Part of a small language model's weights.
Training: a variant of Adam for these matrices, 138M tokens, 8448 steps.
MLP neurons of a small language model. Each row is named by its layer, matrix (gate and up: input weights) and neuron, and shows model dimensions 0-95. Each number is 500 + 40 x the weight over its row's rms, rounded and kept within 0 to 999. Numbers have three digits each. A neuron's up and down rows have the sign that makes its largest values positive.
A block is one neuron, or neurons of one layer that tend to fire together. Before each block is what it responds to, as a language model described it from the Wikipedia text at the highest values.

Responds to: Sentence-ending period
L3.gate317:524518469461537495548504536435473539515542450469463395459497521508496517477559473531566439489499453474457516509508544477509433410537419516554461526531500458422547496493517566543507535434534549453506500451592490435498494510507494478453565500459561502498532559485456551514466457466470428486
L3.up317:465457517447535458498507572527516563497543513496482535526518501485492454515499526499451482576461498503547491519462477536479472477501470524467428526477608483473541407488562502549511525492545566500453430428496477470503565456581466529479473536524485450433470499499559578529486481500413546545
L3.gate388:502539535448532523493459572502527543501495517494518425507531501567418503466551527514467462562455518523503477505495471495501474482543475444509559433471563513436449532503432600536535544453537570448482496406471555497483482469508495452497488520449495509477522472539467518489465481465525502506
L3.up388:528512526473531529454500528482475563511528494504499514530466527468460504526504523516483457515454509493552497531551479536470515487461474501519477486475547523468570417531589527571443502435532569473434461544526411449555501510506487560494492483506532458432491493471544465572484467448459488547

Responds to: Split wh-relative completions
L2.gate52:474521569567508511570457479509426590498559478484534433469494481498501553498505520480512511478464493487484474476490528474559512428430500469527554497596510483565517473479551569483444467489536544485558519507529486480555489552439396520552500480495534483477475462478495492486557502486529431552
L2.up52:510495473493498494494554428455485503477473494526527486556565472405573459453505467443498505480499487437459413422533536455572474532498531548526540481555543524529605437541486474522507491465451523499460599496550511491441521542529497497591467555562515453505509485438521530471568550486542528535
L2.gate131:493502503520505550460497506483434562512520462469496506441482471575508483504500497434467555484467486535512485448436473546527505430498531474561499517572524452471493503509566475432478497509505476522464517473441535553537447491511577523537461403590496534438503527472482436447496505400431454493
L2.up131:495453480548485497519487518571494505539570524503444514469443525502483519522556480504461542482479486489437510510532492530516474455496457554549532591540521489495538471529518465463501526536511556550457458405489483460464561520516555492600531485555543511500578495448495519443457543492419469485
L2.gate282:472503510494568544489465479526499529468461463486517514516477449564451493526399479434553504519395526467501452482456502499538529430531540501478540456508438430522569472492572477520515474450473557513497549545580477520456503486451405544502479492502502560472433521477501497459550490468507486540
L2.up282:433496543491481503529571491612429521511491507557519536545466509487449529343536490570487528471502439562526499498452442495481473508484470493541475514559526500472514472507493495552497556524463513452467565513505517514582492522486509497461488507466508524593520505485490453533508492521465514497
L2.gate330:548496492553546515446490415488471530512498512444508557454433533531486523485550467442528553498522551488498475449479519555541548485418513467497610555589474495524526477491472491526444472505428511538542526499506477486477437500524520453498482510496466490485536589505479475439509553469517464516
L2.up330:497519551490534613510554428476462518477538500543549460516554505567369461464470500506511553416438443464486517446412501417501443499540499508525509564551480569518421503504546489440495416498494499455496485507573527515478512525481478385472502486518493544473492534481468522503495489446474450511

Responds to: Word-final completion fragments
L3.gate268:489467513517524473409543550516502603436481537499562541524512584593520478399515532476470480560457533483489526461554481475581511553466466468515551478466494493523536576440497518525486582522439535454498550460495506492511578476492510458435463498514463498575520519511543518488554449529512528448
L3.up268:497520555486524492484473507499472497554491420562465554418502499461432479493440471439476457607511473518434473534558525457536485492478519550495484428578440534542505467425522448485555536494523524548518475520592550534533533530454460499500537508522470526533478506496564471479501483480544487483
L3.gate353:501551459489443486480547525511535515526535518472427509481517464513457486446471541523487484493490509562522475521539518470500416469398577539473471507521495506488441547453474480540503594442476427532413526544517456436539452492559485534449508536512447508508520529524529515523533483445488466479
L3.up353:558589520484466477555545406492489426505554490497468510475346509530493504557459498509489553512424440517524441590474581533595491558422503530485481539500463501462458473511510518570472524464494494498401518568495552443548443489459472472505457525456434526513574521521425485471474514473510524520

Responds to: Split word endings, "most"
L6.gate172:508502516535503430498490535489474525484523481489505446499423488517525546489463532480612557467438410461514462527531502530416528462484545494497570557496486535489558471550523475520535482467467457449594528500527455439463462542553477485471456533473496428573511487550512540469491457486481429477
L6.up172:513496512547479453477488482550414434539506519463426505483543456500537468509463506472504497487448514500487511554531445457476534495436540472537501559519591456488500431570607522484570494390469443454500519465511532490510508506552539461499597487495473446536554472466555481416421530441538466510
L6.gate229:431491460505495509488515517537444578480455488459492476545548501518540489533391505567585560458538471546498470498503457457476552496488537443500489521533507568472502521466422520464567506488481521469471579528537529495484495539476444528465471420457489494541449451484451544549522644541497473510
L6.up229:487561500472510445572469469531552530465494499549517534480516461492484491506463465559471513466484460535504481531417447450498535472507506492423496485483514446530388470571451507495523499445509522477574547533475491542490479531474542516522469445490473509492498471442516462537481570495546518496
L6.gate276:565533448517499457519478491470448429529451460514449520541487506533508560526492520551506512450536467557511471526581441475498516499520557531490457521531489450501440467510562536505499480438528564506557570572469494454497467491550509439523420500513468593596489491460508489504447508441577493446
L6.up276:507474432584455427483470480551443401486483511454503538522510552539447533515385541539546456448515528446490514506497484453508557458454562504529539500524515511489521479581460543457534504503414424448503513514561503482541470492596486518492463535470491515513518469511503505529542527424516483517
L6.gate326:459510551587545526481518539465534539420512473491500514476530555471477514510497520523519516463516529525534476463534429569422523417501453514484499601461521471457467512454534521553471485490533500528523522480532583449448474519491492477414492402479507568434561476452481531481507471485481491521
L6.up326:482538483542580480588446551513489570514562549520542540562531547483521515494521493485538499531528496508496451448477582460505572530495490467436543517489535518493552464514529550517468404380558462419561496492464495469531516541522423500486510536424483524553472595437431513522412512456468458534
L6.gate438:477513492490495474490497412529493501495466452567620481464508493493513510481454483546517538515420521515498447480523473547518607484439544383486464491475522563483482482540449515508531412435602476543552537545515561454565449528559494440519496445530528509529533430551493458515541515460500491560
L6.up438:484523559516551483480533475451456484423524484564512486527597582513513529496469535439473540436445504509498497499504521544544493449445519509426487556487470635518509516453523512513479532498483473478549524473531478504512473494565511492502469451488490518495473489515520539534605511447548491515
L6.gate442:492538528515456522467458491519552522449480462586518458469414457525457453459588509451445450515567456547534514508521576492467522501549481486552465494504503505503491585541567452521451493565517439506532504532522487503484577495537502432473491566509549517482496519502609515519450436541512549565
L6.up442:487538529515531586485491515542507525487418525459531510471497432481553472521537459449493479503465515520539531517549486503477519582479460479509497483506491444459472537494491497457493535451491506466471494533445539541527533493504532488380497489532621479514580517555507449505445515514506484531
L6.gate447:527559544493479519460498458521431523471494500494500529442540529520563419441398514535597512487485470573510466556477530478550524514411581465488518522529523493566567543528540441570497480426486472462474519497467494441546491506590567418411466458523483543476474508452456554539442528501481443496
L6.up447:476475535462438442478505508506458524455525481567505437441470575507522498491552509524525508495513435456553503540532547532511471519455484557491507551469459522556514467496506461515583543476471501476530478539504443479479473560551534540470410466451561476543583474505463595461488484493510485532
L6.gate460:496495514511537488456503500490487495517524476571516542516444472549546574452490401493452463473461489546532421484516413521448553476450495416453495524522527439547450501547469445531461530523529437477538559478572469474554448579535538459423523510528478522460468431458522521463504586518534450511
L6.up460:561537458443523491448485502471404463495479519564532424449459512532482535485502553550459512477434525554449475488457469466565555471488556457481500538533487511487398542506494498533502497520582491402540525486560440455415526502573495527457497475530514479524506524483530505440480515414463454481

Responds to: Section-start line breaks
L6.gate12:429477496545511561491511519525469490429459496557442485411431485485530510591510527467495549480558447494466461518531453502429455456557544449505551516603442572539560476508520550534520447484536515595547524483518512547464485478450545456522468472556505485554560546471552583529544479456479534492
L6.up12:479413515456521584503596550485482555447443474536520410504431528507567450488435491500512512531542437523529553417571537523466510483454440487439491473503393467481506498463455550448454555536546533511543508541514495495512473570498551482466510496535525510429524490508510541571474476466443478521
L6.gate30:430489520463522517454489497546443547499423477520451468531465533516466425496539509493499446507485446478521486526491456527506475508547466521558542514469445483464466488592501505508534514431585587471462516477500453470527486420516504463462516562518492495538529490484605488568503524461419496548
L6.up30:500530560396565505503499526501512534566503512573562444476462473478484506532511527518453464422501497477471444530509479513489431492489487470578542554510496514488474463444543512502559517464550559466501549405509517450531506509523543485440568503474480501478509548527542440515467471495497499467
L6.gate157:420514513511516518491482496467502488507513470536553435457499443424474442540455560525505533505486526544476436515556485491492464562481476595484502516560507458481461526403646529471510464485509551546497552511442529508460496542550495466440418513535485493575575490454534508477574533498501465500
L6.up157:486552547471491509539493467485447491527492552461463457524466492491514535528580517469589529560534478500473489506480552553554459553385484496508461451530466497481544569524498444459435479448534560483534618531483454458499440526447513483545497551486445452536498559421540466503490427542522529510
L6.gate280:536514521431538528506455526488515491508517500540475509462522505495480529474457550544417454439454424482572443529437466472522430459468566416517454528497518536485480475441535537501509523486474527505530576412560538463552498496595552466479496483528538539520490498518502526405477490469466416461
L6.up280:488538441496495539489457496488515418469532508523529566551514387454523459524528448494418507506448534455457435480513500504544468415527561466501495570537482464504528517451477521541467541477492443495570518432518515540575469487466511441516542494563544528520515477445534486398534553522508414492
L6.gate333:492459514477471566554542523484468457479463505524498554539477486489511576507504516468521532481492476484491432494497462395546463499446488614473492510606499582469585510531505522474466471382457490449491540462519466509518491513486508495552458538483487543578538559462509581469522514517518474513
L6.up333:534489518484489538547518406472513546558509423444523547502502516493596461450518491519462486516466542471508493546459575508525496498447467448448522509534489498505483493451616571498490427480473548501442528510419480534464472488540566480547493466538455485569549537450601590489546520461524526503
L6.gate398:558531538571537485519440553584562535522471457512522524461494450438458550515540459507517519544563476494433496552492572524518497477426511443489503497474508486472539529532601419501464488497523489534563512481509469479503548558488486410415424466424447465565510513472524559531503477498477545544
L6.up398:479477516509581561474477495525437502445528527450434460520527442541483532497438544507544559500488479515476469538408544505536547468536477534539538435430578462496481522542520546450479501404542533583468589409480520480563435517409417578504431486478480480530497523463533528557462484494507526443
L6.gate404:510482542477514492553435535448547495558472469559555476443512459460481487494508521527511532545456515483457492474452479444522477474457483564494505468506519481480574457461559535546492484467509579520489478480517513487524449466416474496485494549480455583492520428456557545535502525455545519534
L6.up404:552473472523501533467444519457528522558464480544485393441511419494451465459525499558481483494442520497434537502519555497466476446539441526564511594580436527524521538538549453456521502483516490550487489470484454484499496459477460487458437440471477523420511443402548559550502493474552458492
L6.gate429:546502535524551529485510442466457456474577532545475498479498498474474497496445578552444438451518509551395500543440508450492481492514441477503606461482542505494502491502495518492542503569433530508491480427545560413535501442497545475575556512534496456494495517496549522505478436536541484443
L6.up429:488496506464579499512497537532499592496497495543420444489502548494537524518539538513452494548531445557480522531526507552535448510487523478492492490512413550425497439512449456533411504445506567535515570467549513437497517509490478454435474512449506501501588455407487480454531531427432533556